config.yaml
head_dim: 64
d_mlp: 704
rope_base: 10000.0
init_std_down: 0.0
weight_decay: 0.053
schedule: "wsd"
decay_fraction: 0.885
MLP neurons of a small language model. Each row is named by its layer, matrix (gate and up: input weights) and neuron, and shows model dimensions 16-111. Each number is 128 + 24 x the weight over its row's rms, rounded and kept within 0 to 255. Numbers have three digits each. A neuron's up and down rows have the sign that makes its largest values positive.
A block is one neuron, or neurons of one layer that tend to fire together. After each block is what it responds to, as a language model described it from the Wikipedia text at the highest values.

L2.gate20:117145115134094138172144133107120131157071095114125177090151107144140143141124136097123136112129124141108145135086100085137103072143104107112096115151097121110152171100136123126145138136132130149117182132119113151135082139134143136114120168122139131171103127097122169156139117108133120113
L2.up20:154186113126102121100089124121172160154121111060115130133129170118135117155101103140123112151136095119101123175110124091121118132106114125184138135136116120100163132111146142150100122155135130136089129093143137141112128105115144152079120142166163116152115140108130100121103153136131127126
L2.gate93:181164109152108125127132143105131149111097161144149105110171111113132131168148139108111119110162118112166149128094104116188148115109103165110054167126115126110121116130134124161133142173118103121118089112099114132151114125141142142172129133145126175089119115114143096132125085136118140106
L2.up93:170114093091136125083108134131138123111104133157143094109127105194146146187161150091095109118151163147099097117136162103173121076122112170106098156142131115151124099147136120140151118148094131113163122106152112146143154152109144142160142128142081147119071133132106075117143125131132168109
L2.gate106:155126129164079123150123144130125118171120115124087160108107134128098158169107136128122101168128074123119148117136142121127119138106089172129109177136139099152137134100114157087140083174115119122103146114120146103143123112174131135139134134085117101149120140134103103136108128108169143108
L2.up106:139145079116137107160150120116139101131171109093129157123149150125141114141089129134120172133150098161126141117143105104135126122117112125159160155157161111138100121096154164106147158133168119130170166150104082155136075133143125102118111162156112128176123181112140138130132105108127131132
L2.gate129:103177135143145116133176123116156121131102105121134138149122123133121121157126085114083133163188133145140127197112090113185113161119124137125098147132139095125150128067114140135078103132143111126158124134127174174133139112121130146142102142097153134109147113100114116132096078130144124135
L2.up129:151146096102146145142136116137164111120090149127145112144189160123152154175123113128126147103114121104115130112117074133125122117102124166146101108145131141115118125127091099119139130166128137101136130159132123144102130141131095121143093103140109107116121182113080121123144076122115133127
L2.gate242:117173082135126140128159093107178106151109165111172134068126103114078138156129156104103149098142096077149105130132120144104145117112119100154105123098140091126145165099146100125086103146132137150159112154122095128176106131152112110173089113102120118114135144094121112143099124143102104112
L2.up242:169130096136102129163157125105121104129112174096121117123092084120091112177160113099119132102112138094117160111098114120119140150092123107137124093118141110147126107112165160107111110170170165143060131132139077126142129113103160131151084135161102118149110131134096160146109161106155126152
L2.gate584:116191129094139122088143136110165130105094174130106141107135155116124114164104104148164091151164108072152133121155126124119103140144120140141099148122127109130124190131105112089134153144106176117121120140120105166130153123152135128137068184089135141145143166133159094119098135138118159140
L2.up584:105122075164161133136163134135130131125101115141110173132129096125105135143120091139143144094123132110107137144171083164138163135158114100144159095120155106115128115133183160076100147128101149142112101096139151113159105104113105124112139116110108178129103117096127113134095141161124127134
L2.gate585:076125099106154137119143174133091141127094143091106125128144170087115069105126079095103136083156122143112112095155118082117118106093128160083106099107110132163089152147150121140156115123172129144119126112141133174109117112135176147105113124139162106104114116114168157151132125160107148116
L2.up585:110140175129132140103170144121117138147085102086149143127135148118102150125134066133066105133156123072118095120117127114118119158081128164114102138153091139113111103081138124139170100146102149136162127120144183154154106139151118155127117135155169125124118102151122145151164131142112144160
L2.gate639:100148133114081125120126118091121155133106093142143145122140094117102123153092113111095118140161129133172117130129146125166125165087115112098112079136184141123108162107126113091138142154138166105170135113098098125089122132136139142144104147097123120134102167153106156100100134141128137079
L2.up639:115131148140103106085119116119155164134096122158132146120126085109118114159113103104087136140183101136121087156104121126154119189104130129130147098131158083106127134088109136086103130176120137096164120132098116113093082169126107146134148139093173100155097152140114157142081161126137139079
Mid-word subword pieces

L5.gate458:142114149149103115117144139134116118149096122143158141088149132117115107131101099092090107159171144163175164161119100086141113135142112107140087118112114108093103106120122129099156116131184144097170094143165114147162117116140153137161137098110132109134107088133126102110115107101091132140
L5.up458:113102110132123122123140131123135115159129112136122109117133153148090152113146099074101139131150113170096149139159144083112127104165135123139152149122122130065126149118107144123126171147146128131127162102104129113130093154089139093138133104107137169159120105149133125110116165109155153194
L5.gate614:141110100153093116129146157148104110117128134145151158114108105120120160109111123120133151156161157149158188116147142139153140116141114089131128149122107158099139129094058164157113131139146127108125094168146147120152147123158135151142162111131134180123084120128071108171162154125106110140
L5.up614:150197120123106118105144126109154139147128095142128123109139118153082139135142153108098147104145116114112128116149136120149115141130132096142092144119113107139120149091158131169140106143170102152109108075099090189120127114145101123139133133108151148144126137127142142141107140083151105127
Function-word pieces inside words

L5.gate333:101161104139099172113119138143094159158111113159115103162137141085108153122144090166102104083110085113151140154132097146119135117123065116104178105122097123135120148092104117114123137130143122134138082105119123109164116138200143134142048165144157129210164106145112128138130130147153123116
L5.up333:131160119113128162123150119146136142143164105094126135133147117149134122108138076120117158084128140132148146168115112121108117153105142122172148106143116119146134156124115094106124092083128096106151113114128115126124134149169085136110128097180147123137126143155078104086176134129080101108
L5.gate477:151115124140143066149138094118101104168168115111125126125139176091114112096127092135085119135102138110132120139108139182131164119137109096144143120127148134124128136113155132092140145072156099104094099086142150132143096168146151113112126115142190143169098147103143141087121147086113136114
L5.up477:127092120124143095153110159114120095143132117118153160156141185136119115127130144094142121118125167119109128106095132107140138142122110061132163128104084156123144110091114138141104127095180139107142129164109121126076145132151107133124107123132140088133104155097091145150176137174146152119
Word-initial fragment tokens

L4.gate17:140117088119113116109121127154099099092083138164108125118128160152132078162102144090166106108090158084147079107145125143160133184110130127148138121136130148165081128101110093132105112121171148108115133162156126150152121111115149171146105113143134121111097107077079181135139143131097123100
L4.up17:111109105128122138124129095148172094123085175163084128161112160151114122108115122165113102134105122151128117066102177103143143100096125126143149143133145135125125141145123159142124136100126122092101096134147134107099117149125125138169128122110126085133122146178168115116171156099082148109
L4.gate105:134099097147102095156134156131137054134074115133112131083130142082111147105112095139111136128148133140109110126127139125123098141082090126122125130132146132166124102108118143124142119137118143125159092115103063134131118123143132109154172181149126132142103162113138083150188111105090106148
L4.up105:128104094153088118166142129132150114176131114125106125071124121097128167132128124154124132118153064144106130124108168139104114110139108086123151140124166091159152096119149160071122124144153117124129138095142096124129145160180109099145173176146118113117151154126120069153157140111121148138
L4.gate251:127088137150104105113162141092112174089127142168082156134127114111096110089110097127108142095126121187128096147144104128114117109113105100175182106099096108124161104148090145169102133109144097112083104110157112095156136131118131111119104104103171140127183102150127112136140121155160130126
L4.up251:071111109141142164120083082117132126138113120158186147155150116123114088111115135126122107098110132133193134135093110122147132136101141083087141097121102131116152144134107093132116122131129088149113163153121118147139142119083122142119098114158117139110118148119126140110147157114137143135
L4.gate575:117117103129114127138119122151097125128133124143150151110070122069126130122113104114080125108115131164114159138135198107113125145094119117099143085152134104115110124167137139111106123086149128106127088101147117124138148112140140119126100099122137115156147137152129092118097101118088149159
L4.up575:160116120137117124119115080121165131136139122169102125117138138127133156139094123129173095121143163089123077110147161168112137111124116148128162113122116161185147147120103091138162136145142103126169148116103132106142151113129139127135078098164108099157158145165096099115121149121136089125
Mid-word letter fragments

L4.gate337:095084083168071090125103146117116118105096144184110167107116141172134151157127124115165127121129123132119135138117163100145116142085110142153184084107126098148137122120103119131099143138101118104111085127144131075098152118137100112145130150072105086138132102165087100164152145106097091127
L4.up337:110125086182099122096102133133153117109109132106099118151132137173135151180157135148168114109121132103108099168149166144149137133124130102116178142118143100110118107110068123156103139153118155125138135155163151093103146149133112080096145159036138113122144113137138118146130106081121114129
L4.gate456:092078101141102138118136123123113150191152126129131187120108132129100166159091108140096110156129148182150129173116109101122147136105096094106146132149143125087145128137118092120107102125115133147122098121148109122149127121136103155144100127045127134133176121166134108107119106118131089130
L4.up456:133125122169133115108154116071111154163113131123177130154118105134126175163115088126132151148125149101138109168066143085141116160127140110113123146168166133159150133134132109147131117166095131135153143168125163101138136102121139203152130086153149121129106109135151143161162094112151105146
L4.gate469:120140088183075156141175098065133151127153180095133168121079061132162149101111140120110096150119097094136120111128143107122088167132104147096129113108127156152163119143136125130141120160163149117092109089098132086153135135170163133118134144132082109165168113088122119172146116137113116157
L4.up469:156134102126109157108143108104149140151101118095133153138160109184106112115087133143104096153080176131146114134084108172142132131144149167117143160151158151142140112133131121147169094115117143131136134144132119107133102127131130141112160126107139120158140145123127136093101117091115120128
L4.gate622:136097156080147111094145166182066096124143151137154094116127109147113129132129148130137099140120131096182129131138135131146090080163117137114141140103148158157176156154104118129140154168124149104170103123150109137124151132147132123142134145179101115142170145150122107109112115108140119117
L4.up622:160124068136129134155142069082164145147137124121146146133148126128110155165119124164125137115147118117107167144141124153101132127127121095150158111202131103127078144099159141129101088118099128133108130123110172124085110150142113149141128131176153111130129106146113100152125112138120147154
Conjunction and connective completions

L4.gate112:089156133158129147171134117077152154123142159176139143126113131140098142127114146120086106126128161124105137122139135141144128091172103120093143100098109134153162171164094150152107127100138119146135115145111092118137134142140105122128111089137126044155129152119080112130119104095133128136
L4.up112:122130142106110144165169106106131164131127137121147141117105166093115137118125137107091131132140160152117170138182076089155156141158122128123163139141118133113134165139122117104064098100153118117118124115131132126114119111085144154166137129086125118163078110078103134150108116173122121109
L4.gate241:117146130109115113128160144150131143131127183176104150134095105120106133110169091082087178143159140086150170128143148105146080106088106083103104134120105104161187167144085157135095136126183136110141127142120112145155160091124172142154153123129139129122163096114101110113113112103169158179
L4.up241:091139092145137104132175129113166133122122146173121134124166155135126096140125135108122090103153117125131161127131164139155149120126110104124090153144154082117125152109156136089112154139200112146092096139153142135136121123132135096120135155099118115166093159135126114178112123129133110100
L4.gate386:112173144131129133127131140169097164127177154151070114135140081124110146149131136078076107141118144117150095097134147134151113082109118154129136158122120128078126147155150111116126112153163120113102107149123110156150162101128095114144097137124082181129129161139090114128158155151142086128
L4.up386:078104137094142131119138128165102120156163152118109117094158134126085138143149142126115129122146128170154124146132158159162136125091124105121137101100141123132176105171110155088131125145100121058136094097131107128135138166162150134164163123151122117129105161072122106089121087169116133113
L4.gate408:135141120126116148150101159121121154142119115129093164072116135098094154127137139100135100161091100146155123131135175110183143106099104076094116118109127164063143160142095127124169100142102145128127103118122115129137102070160121123179140127092109114158095158115163111140159111125104138172
L4.up408:103138149118154163135135156123108136134154117141123123125137093093097170117147109120127125129094080118146121137134132149121137111120134112078138143079155155075125131124105100126149155189110172143104080066111138117112100144133111063129125150134053113145117124097139102137092116132139103184
Mid-word vowel fragments

L2.gate145:152153173111134129136158150064113165118105146128149131083162095098100134122158146144115120112149086094138139135119107131136118185115088115131135133166137168126144123082091151149137097124148142100116115126108122097125112133158117124120134133135182095092147099110164127150135148120135128150
L2.up145:069113097111124125119136089075116149111073143105123111147124117106140132149177093159169113098156154140168127112122090124113127107127129123127110055115123149121179162117134166132119138121161106111161150104149135134157154093162126156116151102156161158109126140151130139146144137106144125132
L2.gate345:129133105159089133102152124134114147145118138133115161067109119108133130094126110131105127130152087112134140086159155105138137137118107178084124114128165095148199117125119134111090097096211092119151144162121118129155100126176102139109140110121134117152144110102091098123163153143106139137
L2.up345:123125121121148148157097093110147144136133158107126116085133119126120186124148104152133170126115053080157133112145127134151146140129149111119135140168121116145154109138105124162125101117133143115088124069105116082141160163150105146151193109114159129082129126139124122117136153116155126151
L2.gate458:142103125129102143127144150151140132131160096116166189080105083134093149133118137062144161103127116118105135153118089131120079099157105160090153128121121122130137141146157136129127111148135133114178071119102108136143157118141134114126159120135150106095097159156129148143148089131144173122
L2.up458:111130107166071086105156114092130137107145093111134132139177112119127074158082147141112160139169108103152117170128098137095134123099106159127161130134101122164139141125124137177130141116158146088111105130164131125141113090127121123090136131134131137114133118158100127164117132147141160129
L2.gate466:136119122137116111144144146118121135145073111103073125121173178126113097107110107086098086086107160097169134142093166137152140128143097111116116132132158122105143118163143091128113164084161126133130109152172164126115166128155128138134140126136145107173115138146136111133152115138117161102
L2.up466:122154129138162118142143105093123148127106097128140141147171167143134126124128133136174081116110088134110135142108148141106166112118121118122144127152141117113102132142113111139126164094150083116093107136171076155171132166137084114101140125130184144151133131162163098107094134101171148134
L2.gate503:103125099193122083149156137156084142101146143121142132140097132105114122126094154123168125113126135138116124135139160124093144096140109159143123103144129133165115113150127170081102104104177104146112105098153139131115135127121132147099118117139159142095122144126132197118128069165156107118
L2.up503:146157105161140126120169121120164150091111116118107167102168143128091104108103129148150129127135091088161111125142107133131089156127112134098152156127141093149093122088119176144141109121163117103176120116105094143160122116131081150137111117192128137141147178113141149093116105123152110184
L2.gate588:136114123134157121184127121124136120134124088107095149133121103149099129107129117072167115108137134099145165100129112092127162196073130098101133068160094100116093119110123140128166094156108114133113115100191101173139134152153120128116130141146132139166066146128111157136144144121093127121
L2.up588:113148130127146169152093146147107114128160129165126127124153120127129131171158100084114163125148136121131100156141067187113110159119142160099149162110133147136073150125133142140105124166105136149144100080110141176132158144101113130081126099113142166111124131105151143116134079157123116107
L2.gate663:107110121149150061132148112091115103129168150154132098101160110139127100130099115135133136074175139175117082158154078166117131139159122155136149153128149119151176113108131156121117114111192112145100087149103100142139147130112121114108151109159134134110123124127145089102081171143156148136
L2.up663:094147152143126121168107120152073142135164140084141134129098121142127148109117156142132107113147083106108132113152168160106150122141088123128132156111127130140110085156109165156164113120099103141117107114138127130155154141112097151102145116144181076140142088112106124121141141166156120170
L2.gate679:141138106126140126135129186165150143168141110140128125127120123127105090094149106136120158149087151099136142122130121117135117151129107129138151108138162079126114134115114132104100093125146101134092104082143145121151147127129157147142117131097163101130143148159117138113119153148169125111
L2.up679:120151104106139106110148139139159132160087123114141110139091130096088083122130090145107164116102120104118113171111109142151139164139119130138152099136141129133130095112152161099081077108158129155088143098158150085129138121094137134127107083121174116111115145144088133156094121143138121078
Mid-word "w" fragment

L5.gate80:156107117179128116151166114122140153154105133175145175102121072107140132164120129138162142170132146173159149159103137136117162114105097145149111133092139096073122121119139145125152105107120089125106123153168125129106118086096153138130158133090123148108125126078087087185102103160113126134
L5.up80:121132108183133143156189105150148136165126118084150100143169123137161181131086138130138089134139140163160118101155159146062143118104114139122118120089124122125123110162112174137127143120096099123146102094173133149172153120137113165128139136114118136135079139096103096175139083165108127106
L5.gate216:111113127100112104147137166146144151100111108142089178170078175182160131162083135095164118123110134083142162091105145134104117134111123129134106115105138110127115146121094130131137194131122105094137134123145115122132123128176118102132129092094097097133139145147134097162133152101113148095
L5.up216:142114137126120104168131138156153149160121134086134130120136154156151106151138138111147131175117132138137115139092099128090155120143127087152112157114165080132137136128085077110144130100124143133151131141143127162149145123097135106113128142112111159128193096141085106151104122100122118119
Mid-word t-syllable fragments

L2.gate62:124153140125123103144148119123128125159143134118148139122131101127066132152151095163116183107119144112148162117146103117111108095156085105112129094148118142160109151100090116099147128088084153155136145179145106128156121147134138139100111110090143128139124151117123111109157092126111176145
L2.up62:143129137112162148149158159108093140122064135091133096115120146167127108122130161158099115141115118203046114112117144131155160165137123130124122100097139115134142112152133149100122098135154131139092178154121123156137138080050141103114146134132088146155103160127138162137083137169126146123
L2.gate143:151101104165103087112123132090157163152144149120157150162112130170168118159135122119116133125151176162167129123098111125155075143090125162073116093103129143126125147132161123122140100113156129132123110120073112145118160101124162134124118136174118121163116137146110130148130108145129103122
L2.up143:119114130152146096116127093073135155124115151094112117124134149125150108152170098139093120133148139162102113142080125097129119143093140169148122109147139126107125147149188111137118122114176144145118111128121089154130143144130159123137140097120123141100119122133077138128119120120150132093
L2.gate209:150121165154137100200133118139116120117138137131118105129118115145132157135122114129162121118134100117111124134195140132158135130122106127137125122122103154126092136165112085096135121137115183164096128156160174114100080105140135105115118138134132124144088075103128146131112107147103133073
L2.up209:137098102131110118154084116138120183134159114172120152131112093151163115124161141101095121108129105191140138105120168117107108100114118100089133142137136116120138148129128152104143173131104165149177109098084107141103133139127160111132114130124131124154094175102064123151132139106127078136
L2.gate436:147116177117143140151159074068083135142139147128102112153110135094139146129115152114116161112143101132164121130155103112131092176118129127114125125109154127134101137148144095129098122138142155110083109149126148130114129152139137090142075117087139110137139090099110112083135142128122162132
L2.up436:126116142168156116102122162163143104124064094123147105084098161141107126140139155120146136154131107136089112118119144160129152095142118105134130123128127148125107122137105160090171147124093176163149128186166157124142101110103140091121084172106145155151121099118130113129147105179087128090
L2.gate532:112105126135125117172114145134111152111136106123128157135131110135116086126115105120139153118156149115151131163098089094122141133124085120110119100129100110145142107096128113102102134144107087112108163158091088175092137151129108116119120144125131149128135124107084134091091102143116110132
L2.up532:110140129132102129079120081155126105130118114080119119144106141157092129145133092122114134124095154120186155154135118071145116100107127110119110139133094122120134129126112079159119112165117165145117152144168159125120128089128149137100101135138142134143082105161059130108130099153152122091
L2.gate628:141165150110142130137124125145134130103110144109122129133106129148128125102190151109109172100106143113085135098118154106119099111138086108127150092118123111117122145136125105102104101105117141112119103162141093156091129106133205119146120140101148128155093111123068121128138101146118159153
L2.up628:111123156170153110155127133126110108121147113101097084142115132133104155134146102141076177123085161092125111134145139110153130073142141120110112141105130126115106158100142084143128107126097173162066111111136125119150143137107155148130098111094192162112158112127130152076082119124150162127
L2.gate631:082156102159118095139106178141099109126118127098139124106133129155126118117130105097119146132142182111118145118142146119132122118151118128118112109105124107094146118166103155097077113130109114174097116144158128164120142117140146118125073176109109120128156132106097130105104135141122142114
L2.up631:147119070114139125166148150133121124105103103133140147090102171177147133122140134115153133112112178140113138117131205111141083053139151152125126131155154118132122138201129129107116154097170139122128117101111147109096112148151079124154095161131091100140146153144150113104123142124125120157
L2.gate686:135123122123132135144177135109150116130098158151088145152137121125136115104111116072091131106127149111190091119149107144127108123107105145156113173119132117154143127167114154127119131140151115105123098141107135124115141100083170102140089126116118142137128144095116115113122098183112117136
L2.up686:155150153117128122146111138102183159106102156169115121161148137117159128123111124109127165133121123177125155140125160122178112151126111131130094129165134118149098170135105105158091129131128102093089158154124115108090159085132103154094127166145117092140117146128107100163132121134120111136
Mid-word subword fragments

L4.gate3:136085145156071082123123096134135096142149143144124148131105089118133117155124109102132111100101107081154107135098150080189121128086139162080169105091181107137169157126084122103181124137138117153117075088103117132101125139132130143127105130138115143122104141111134094146170110115104151145
L4.up3:115121148132117102142127138130100146139100149114113134092119091107110163172153136156137141157127109102135080077138150087188176114115127117131104141102117150139147091114155141136180104139075151116154130121101108142112166166134140137131123147099168131145114131119131104159141119111119134180
L4.gate148:151107127151114108131126117113145095122149125140186127112115129150128120137107130101089112112202149139136118103096147110167117154100105152151148117124104132123144086118122164097139147116154146125132114131116140151122101102145162125113146146157104139134110138093129089189142139129094111173
L4.up148:134177119108140094098145119113154121146148148072115177116172136135144160122092143131092126123175122112099149052122150106144154106139114132135133192108128112099114151099133124116152152144159134160120121133096121161130085120160158121149170154085132175133132143107166148138111143100128120118
L4.gate257:115127146153088134129132176067124105183167122130163140127184122146064119129115104141108101106174114158132185133153126087132110124106136107154161115128092112082165146085101149114072099121134152101130118151111103148124129098121139088114128127153137096163157117138111111133131166100140124163
L4.up257:121096124135116066139139107158167124136098149097117112094095172140114140137108158082128096104161138074127118064102133132129154102087132113158102141095104121116151142125100164134104099117168118065126099117130135179174098106162098082130118123131077180135105120130123124124126139114128122126
L4.gate434:100115128166120101146100155133141131169145148147136132132116158118148140157092138130077126156149109091101111111112131135105160128078103137136147125119118118129126094135079106098151165158132116121124066143133083173178106137164124139164130130101132164088138174118143086144120187128117130172
L4.up434:120153122144097091113134142080155122155138119129105090131134127115105096154129132140096086153150139165076064132108133161128176160081102120109098096131124123146133112112102100134120144173123115144100130125113085129140143135171140105134178102158131121099129157152133106131116130133087116127
Mid-word fragments, year prefixes

L2.gate36:116168130136102129120145102104101126151161151125121173154134144107151088117093159081100097100101148133163110093127153114139107161125101182109127136102130131151113136166118126138120129128144129102153092081120114153126132105141153121127159121154109152139109124137131060156154165123114150121
L2.up36:145118076150088130107116103132159144180168145116113117126104126102117133154128191142090104133128156140141124095147105111078090138128126141107118089112123115125175109182119119110104107156152117149128108123160114112153137111141108131138160133125108141176089117129109079123096117107135123132
L2.gate39:110129113143091110147163086111164153136122132155142120131155097133119156139114104104109104178139148157117127126144140091129096109125111102091148124132117128126140133126095140108131104120176118137112125114139126161147164152146128096128117127110083117189146107137094089135142116119130097189
L2.up39:090107161142126129176119154123129138121122146142165130151138133145146128113133136147170124122099139100106132117132113151172094087145130124140142130134140146122111075154137137112131126093155152130157127137139112095121131122117130132142110144153142115099122106163161107172123135146163128130
L2.gate329:117115104166141145146135134132157114147171183147113095128167103145107120170119126094078107147131170147193079131124146108144090106110130150123110151093139109107181127174135117145161137092157101156107158127116105165107154143102132181133092121116110112119128157106071080093132131134115138099
L2.up329:151145106120105128088112099113098126139128123115141117079118121117163117167148155129152168102113159131142154133133139137088082143116139141108121106182118148105092146106134148179157085164086152150148114104127120143111118153138097132138149116103119120172127132096145144143114151112083129166
L2.gate343:110109139140084165190153132123128144162083173125130137104110102143146128127142110079106147113162153118127121132097154084142123104146121152096150123147099124117131142133144157137130105101126128158174133107136137172121134116154147151137129114108174102131134100151126149106200133127128149147
L2.up343:184134093127092138132143111132142134134140159147138126116122088140154167115124166125140145101129098098116121135121114134134124119091117138124126121101101114093134150076139142120134137156106092183165144055137132089161136142145123141154123104133144146125118114142118144115137131120177143135
L2.gate403:159096103193079116167109118116142129119147139163137166118148123151132080131077146129118103126110112143145102172129146106130116133105104156149134104118187113102160115137100138078077121106126089148116123120134120143097133114088137124123144123138104098123093110145153115180113154109105110176
L2.up403:145112124166103142143108126119140147130119144131130132140148091091152095113160117155127089105113143143172146157128151122111129109105095160091158148152191147084148118139143132120110081121112046087145096118143118126113174117087108098129122126123134138088127149153131104129156125123074152129
L2.gate456:141138148150136115085138116107144139156132157133186130100104127135105151113135114136105109092100155124117138098110134179127127104150100118114113123103124108103158148163102109138109087093160096090106071127139086132156151128085156119126134141119084134132132152065094072138103074161098111154
L2.up456:139115107163102128129153111131140138152112149145123113196152148091139066105097109145116077142101144155120127150105097121144126165095118127146133122106085160107157112118144127105103149106180090109087127118154060099145124172108098145123132131113158096108138161117144126112095156112132089128
L2.gate477:183112109159121123133168102149145136136126123134145127157161124095158097119137164124118140130129185109106140172143123092138148102114116141179116122095127146118162120131118098146082116083102091121111103122136119136103134153129099121118140119112159109126151167136115118090127152116130139108
L2.up477:147146188190196128146125079145166130138159130115194128144151143130111136121155111168127082148163083129126089160117147136115160172107120116099153107143132099131074143133158141099161132136142137105126109112095125128123174161134157160126142151120130089080122073083135107163099168127127104186
L2.gate699:121093191149134159131130102156122174103156178106144084170121113153100103115134119104121133120115118091166127153128165116112111162148117151105123130088120179118082129130119123154138112184104140110102132137137136142170095117096115078080107101129137169100107092105098105156104143094105147118
L2.up699:148087126128099175118092108168169171129152108172123132167127130104156114134114155113131123135130062136132111140167120123104098119102134161111124135113135112100178119086104122118125089128107148125125157054101099140137159139126145127165141123132157149115153133150122096140140107086097139188
"ut" fragment and function words